config.yaml
num_hidden_layers: 14
num_key_value_heads: 1
hidden_act: "gelu"
norm_place: "pre"
bias: "none"
tie_word_embeddings: true
parallel_block: true
init: "uniform"
init_std_up: 0.0398
init_std_down: 0.0398
beta1: 0.95
warmup_steps: 200
schedule: "wsd"
final_lr_fraction: 0.0
max_seq_len: 256
MLP neurons of a small language model. Each row is named by its layer, matrix (up: input weights; down: output weights) and neuron, and shows model dimensions 16-207. Each number is 500 + 50 x the weight over its row's rms, rounded and kept within 0 to 999. Numbers have three digits each.
Before each neuron's rows, "fires after" lists the tokens most often just before its 100 highest values on Wikipedia text that the model never trained on.

fires after: " ", " on", "On"
L10.up1441:503486562548480472468494452474551464489564494577507467530520569533482469437528500484484484494425506408517472460549553394532554535535509509484465495489569546454604583451611519414588574415442468496472550407555506439440527509458457554454566520493523512484380547519472544580484505461589583540535439599454468620473521490490430535528519519516498515528551508576486487535556413423612495373462384447499517530544407539493502525618490471456526545437527520467519495503466435485494420563493392516507495524482573483513551497538517584483480494573516511510538453513446503555478438546490484500
L10.down1441:443432553475513529566469487568466479554501517501448467400501540412574510456604437453507531456497495569457614536446504451461433478502537582507508556548444524421411542492491539580470421532495484543564469493481550568459574444479528522423461524485475514580473457578408495437512477455563441519550601476464505507439503503426634542540482537506564485539541564493519570538534558593554460581496598516533501506541519476497469545517527612541531581585463464466541545510489535516535564500435495414478489483534487478470443590519502446451469439400449579423461585583628492515602544566700539508

fires after: " ", "1", "2", ":", "9"
L9.up348:627581517575527554527509444566600516591463466485418514528524469518498604472492451488421514455442459477482408492576448411552454475500465498467571489434516518511505567517504502570555506524453506482545586550452518519497515503476591412454530547588464596424530536549586488516509408419468386497473501495459487512514502451462514489424585550361425503471517528475534513541483479626481492526431565545421433573540414448545452482392518583461545419523542498496407379434441482454544443629496521495500469528544611518466545497584541442488478470506498548426501495461463529525386543463536480492
L9.down348:480444406478462487516522529546458540436568506516453518466510529491463365452532498426532528454507478522458428492447532490496517492528439423463486507523446529444474490570501481435412535409520420494455421517443496515449517557537450564516462456470565413597521420496524422498526524586591539571441536446543551463537431487492436446479516466578477475561508376429606518576550530453560438525469455459472550554526528543431516435599479473536523622404417485528476483530536566598528546502535537479474502445415430535482497442570517450489554579516506406507533509549380488568593491498523543442

fires after: " |", " dr", "|", " the"
L10.up798:520478435453463524537518559469602509426425484516459532458425554518457491454535480487470356436523436498512472538605505546520463564483529478535391494511489452541418506479434431547555528480598563542520483518477539440435523458427473468536569489404547443459480467517466497500512481468524539484496573411600586567461413509571537533514517534557577519484466438557439583476563512512542465488400394553389476491517483519544535461565464475419459445415493563600475518497540648589558500564605520482402487498509559547450432491487527406456502474484441561493539454563481487475625560567527505443
L10.down798:538482487520559513439446511509498540578405532416609530558579461479504470537488434431532540521429657452520491559493540500552387464521511482459492427547602569560544523454522499554394426505487486547509502529460435504508474534558468523464489480557526452508461451512459557500572532456521441594498510509459440472516539502477459487593466437554402472546458539536550527511494421487562512519571512537494653447454512502568526517516557492437586568522585472539459522501510343506523494467456437554544507526483427506558471448431493545479494525475575472529430551461478499546500403522502487480

fires after: " ", " the", " on", " |", " El", "-"
L10.up952:425459561522422477432525486592530454534422501586498428522460514474414501531485463545530506446531565534505437606445538462415435489580571587593529426589578448511499536459459570592582497581491529534602412487456557496519583438542439576561484484538501505511479452497530541525454503501517576481594512468507465393466477504533559528481520624429442433531508473494465465527577512570469488479568471422486441497467479533434467479491559461564508542484416438515480475510403537545528544533408446486461474488644542559459567448480502465658529447528539608511547525461471459472556473544464510394
L10.down952:616562501535517462490534527504574480467448493493435483406504541487411522517450478516494495478480467506495507535487516431446475411369496429567507555501510543458440506555505463550576555541490547567539520467623525451502480448494471524548495456544595440446499434521452477592460427476483559473460512498546537424457475418541572520426547442473593430492488508556496412531435546477546490564423504546442452501564506484405513515530604467448532478542519496557521494453545558446590444546507601556519459566583546498515578491447449498549544601486472508532459487497539467571557475460476599550

fires after: "|", "3"
L10.up1525:600376573528502452506503496489463567525610474464511571496486458554518549504406575473472534527512458471470483489579620512527524424429436545502493505502458501459480565495496516511455503490414490577443465503561505429401484536561488448440501571619523470424543387553455517566487588554525463523444537458542403506481573546524452594515652500484503522470441531457455461535482454535420446453544495568443506460551463487535466548460493497461495462501583486443453577355512627461612544517364523452505556398550508494523471425528493468559402507482520478422513541483464502421462520583553433605
L10.down1525:558555450485631528591450504483510487434386521504444393469497503535497465542495550525522525448548560455517559457547434509472480585529524546442459438532503441589474478483466515546536436531508509361481528439463465538533463479405490427527468403494516550534461562498504519473609419525501550475557452476500421450465437451445556509519408521488514505445489523507527499511492556495499447515371482416509481535485476467455547553496397476539507526461528583513470507589549536578442437503549382592591512587409518487424436494483577557494551545578450573512497484496519419598540444505444508524

fires after: "1", " ", "2", "3", "4"
L10.up384:496537473487588541478445556509462620506533480451479452463548499578441492603480579519484480467568506464504383555534513560461478458419510445470562523554517450536470492448484480495494598584529533583441507487494546438479491433470534520539447478516579534561518465526464519539512506516549550623518412526522552447499471568486480431470488538489502438492464534510541536576551458580392580491624502483424541495558544595516494553483473427516541482539535514508487580510439549520465455505515482448568485493488568443457459449514451481493569492537541591500456581438421548547566525499493517455
L10.down384:518548537437482506548590484489513504509592457467513426446571579377491571477525517417520485494543420393472519552473537494517411485445516529569503478466553553524489453474499535375458493476518436409517520421513544487520467484505454407493479452490583488462551461519433509475614502554475532521395516427503472553448530519526479537517496545519565427362425551534515480484511451462419478477380442512581456462552546492481474513406539506515381522456475462414392507536558561585535340498488522522455436537496441589533403479508517545543453552457455540456474466569471466484520507445520543470

fires after: " |", ".", "|", ",", "-", ":"
L10.up654:508533512582494520482445527486479591529414528522549528471521581461446432451526504431426526578423496501448498471513448539540407562427535429448508537455527416462400562557439568554531545501585550529479556509521514468416525487500576445464499552581544415412470516472499526453527525554525496477509540544502538499478510491553522545460480364528542529466586515519484511530545442498510491389455475568450523564473552481497446455542519503547494406477463504435490543440522395559484471460466429482490459461442488570499460518448475373444477491450520596452566611454494454419479460564467448509
L10.down654:514488466490478476570482474458564549440549581425464433439480600524473403548536522477449503478534516546510397569419568493481578447446554309460490585436475430563420494480508477341498481530410518545521526533500539515460549548512498488488443428585512484492574606542475498513571458537489581482500487476496389479528519527487519427503489565605514496427529579541511520534355547462479530477514525386463576410490549500570610457477429484427501499481469468562459511489463485504545512535563477518476540521510473525457540453496597549509537450487474438490522438455510515481533483482482549466

fires after: " |", ".", "|", " L", " O", "I"
L4.up47:533548470421552466541498407516544564487502539580495455581482520484521464462479580440462530568432486474416498480498424521456528535488446529437477437562439409459447492522493490548544581559563513588477501517558543436543458628503560412491561528464557576436520413513443532544539521586507471462325508556440477515536564530554389468550523533519459567458394498472532460490420544527478494504457469388515529534542534419515495466472431494479466489496610537516455512429521513477470473509480436464493441451550547502552501564455593467494529503456493530482563425590483491504569503486499447488
L4.down47:536540548425492480534570481442568431478577472511409489413469433469530512453563541519571428465420433500616513534570419477552440510460500458481554573489543457468549518535545462435468509606463544595517496506524441483503540554502452528551489512559512374549416542492442525552568503436488512419624479518568500526614557492511466478507407537437535587434513531505545559440480441652565554528475502553491444455503500506522485495457486557486627446437492470456542513494519458537504494501512513525528455474483537503434510406523485559458449505493544509474489485420511513573545488568540484543

fires after: " ", "|", " medal", "-", " |", " W"
L10.up529:523434504621460504479500479481532508631466479479434532443497467564482469659537506457479537563407490445440453455453417501549480468511514475556464448383520514449521564509534465512505456446567474459433522528532633497524502485488463509416484573474559549552569582466433508524426520557502478443401587412524524484517499462478422452406547459392449506569524516462616587436522462541477507570437468521451513557519486577513429556514427555532422506420570426507575488423514465496500520484465521503452524460465502489457478575439517440599478525414557479392520466463528497523470446431461503537
L10.down529:489438542412530407469507507514443481492468564426557470484489439474411449462537525510547533519522470449532553503552505546498529526471421462578457528572478521494501496382509501471489512511412532481526544517453492476519531466532619477502595513506467547528455499562546520480541512491458533533541442553505439603424504392496524445549522540529472439515485601456513490413454481576499443465542449531634478420504451495439542506475516525391464575565432551497480533611481497521492544555485553404482577569573501619555533511421483550503611510491537644581482490601451552505471498487570363446

fires after: "2", " the", " |\n\n", " cap", ","
L7.up381:502477486548545479445486609566456476478501467490443476412518448553523496469464484426505490483496572426493457490472435523553474524463502473547470450519424452435544464536473490529457489524485457509542498583529473548481554489597604501466427540548506566572550556464516572497494522540416477593451446436523634511526605503444462518471449463513360496561459515573618585541529446582486496433536497458608530448500460487535586440474518455640566539510426514527440524520470481603517501464526498602481636466433458483516520511497509425401495573548582544455593523500442477611482463550505444493
L7.down381:454520455487445432577527533436583502568502484486575423465574504625610526447439538572547602458510487516449422511539498533468546453521540520519527468507555495447450498459530504439503526446498451461512563504415503552521466488470540525503545440408554471399509536510456455543662470524451474410474462523430494503531523570497519441533533539479513499430421470494501526515482483467488508542549499449516516528503447561448492506408544429456398520494492565538598487573459491474456537474458563487465392425582606453462533487360508583461561573521447430565416480520506498433499498514557527456

fires after: " ", "|", " \"", " H", " E"
L7.up447:500509488645593539537537460569448524496454543420417572508436471508552546559448553517482484604631486509535487611541529526513557618396468558420506520473381444498542548569512361539466542464594439431470442546508427431448484498464501510525514517543593553501595510461443462479517527569557511475516585574466489514510453525555481533471509455462432533468510542545536540517492478527557504549615516450487510438536439528398512483419525573512516508544488482545476502401537544480495494516489602492467455453517566469532447502466526468560443477450508488460515406477508565482496487474544609495
L7.down447:444467567523509481474516549497499588371357438543525483519562444436434538511390539453555518475408405450543553556519518560563557517438387594477529569504512402462439519499524492536484443493490491516526557568530504487514531532559531507520586530488529463560477521574551487573514538516532471459523546535499386402516504528463544442522530484488580436542503555497486504498544596441482461456477560488488504563492492463462419600446484545498566570462551477563436490524431448619487545575528440612500433494503583582473553518489435552461530559493566435502471446500499549484471522494515611597

fires after: "2", " ", " |", " (", ","
L10.up1322:556489537500503507529451552489510507587526526559527537444563627508503518387533489446514566533424539468476516555520488451513556478499382495527477404505506496475604454509583534457536555483420512481519616493519447538487552466498511452507430628514500433541507559439550539484475434530434479453464518460545447509405568533499433503453459516419408511430482542503564604578446527526457505483513557551556553486454486626563462545501536493474525551478555503492466452496451545457593535454475497619392508362459511544464602522487566515456409422528529490448441524529569479535500469521510490580
L10.down1322:495463389522485427501534549470558435470489530561548545442545477466527577401490482550498549562510414506486452403421446490471562368565390405543496444456515496481577493431542492443518522455495512393518532435432453492526589507574555503565489553539429435543553523427519497405495460447512576485465532489465509525520461494412423561548509537478492539468425439517532563500511444518486470483557531490500354495498430496521422570550498397429543543483402551483477441514502523436467531592470450492410481422488485484517508500492521492482506416474472533408431530498478529520488421499546466522

fires after: " "
L9.up1523:429564527578448584585492470539515406519509450491523500529478482436461552406522443489491592530482496424470550556579425454476614489473395579536482474517514555405543476550499585491585433564581461558578501530423394539508457546562563396478559532438444463514559407430607509486452461554595420417486490545515431481540463493582504455375497491424516544432472500517445501461543498457497506499504449537474437562491596483550451596537515588480510601502443465472526549457499471523484577523532491534490453508499512557586559540492573550426475479504464516381487595563407454573580496496495460436
L9.down1523:574444471504465496420476469505483567428544560598489458420549590584543497504510472437495450594453605618564500396502497561512482444565520492459490433543455502469506541512535461522583542501486527385495501474534521494556523475437460524562466533502545494506532521432475552469524524488528488614462485565544593504558607470434476591587462551598457483557531438605526500497538564595519539490577586532505534432448581445408404440533570491563579467520589473540455416432510552452487538538461518471523455454512457515468478510501502495517451439537587451539558496388451506481498484450508481585

fires after: " ", " on", "On", " On"
L7.up600:530567538499446536424460593569418512494491476534468453483479458539484497494530466513505447462448518479511570466543414394499537514473519595492485455506456432423549541505501500514572523596504464475557552478514508443410461556462595524523485452533528471487552502471563527565518463478529403487558495441490417529416476424468538535460552542499451550551525515553551586542494519461485493527531401444440552482483494538478472327406520529551444525528412494503586456471446454542496355491477457507568549432512474520499477563614495438518521436410486466523550494416419502492484515478458513496
L7.down600:496545457551519549451512436479540461447496542479404545477466576455533451484485414535502499551473506522599517586453487521549527532535486539419413456465512540431442554427477548485506543550518477510544520526524590484442486523473513570489410543520431582537453498587513480570473508436532505569570566426438498530463574563498643507442496522518523573485589603472534499483478436499580517451447513463495579519505488473535498405472520534513502461394545400510485504599465510516414482567478455466529496475451493586619468523447541595524464588520584438495481557425571548426559454504523574407

fires after: " ", " ("
L9.up367:580590505626450383604512546534650377504466458529474570488560583477491492591399565525444534526424517448551419424501509403491481474431387540505543467456642482405587512488453568602488493512482557506512471475562507479505469574480493520438561588435452492481433500584419503609422424542544467512528463446520474558498465480505473489387512512532502527524501536511409454517551549559539437523521477545449516491453483612511492452528482475580540493462410492472482477533584528557620525565517501554382487471412540492513452497514552492428460453388534545524490537526477342448483517517524459496
L9.down367:456532483407471505491576542470443537487490523460463568402467501510498446465548477474486574542456437428512427392526577363576469502478361511633509501540465538507449533436542539516546546562464473437604477504558542491537472430540527455550547521484469415440540413539448494466507455580425595505442476505560464453570527445528474617432494482541496492423427508558520460507574565536510526484477558442488491527508441598540478533578431442524556504458496568499521510496442620454387561455559444462476589607532454514503503515520467511553535518541476470562571479475554551578487491517466488528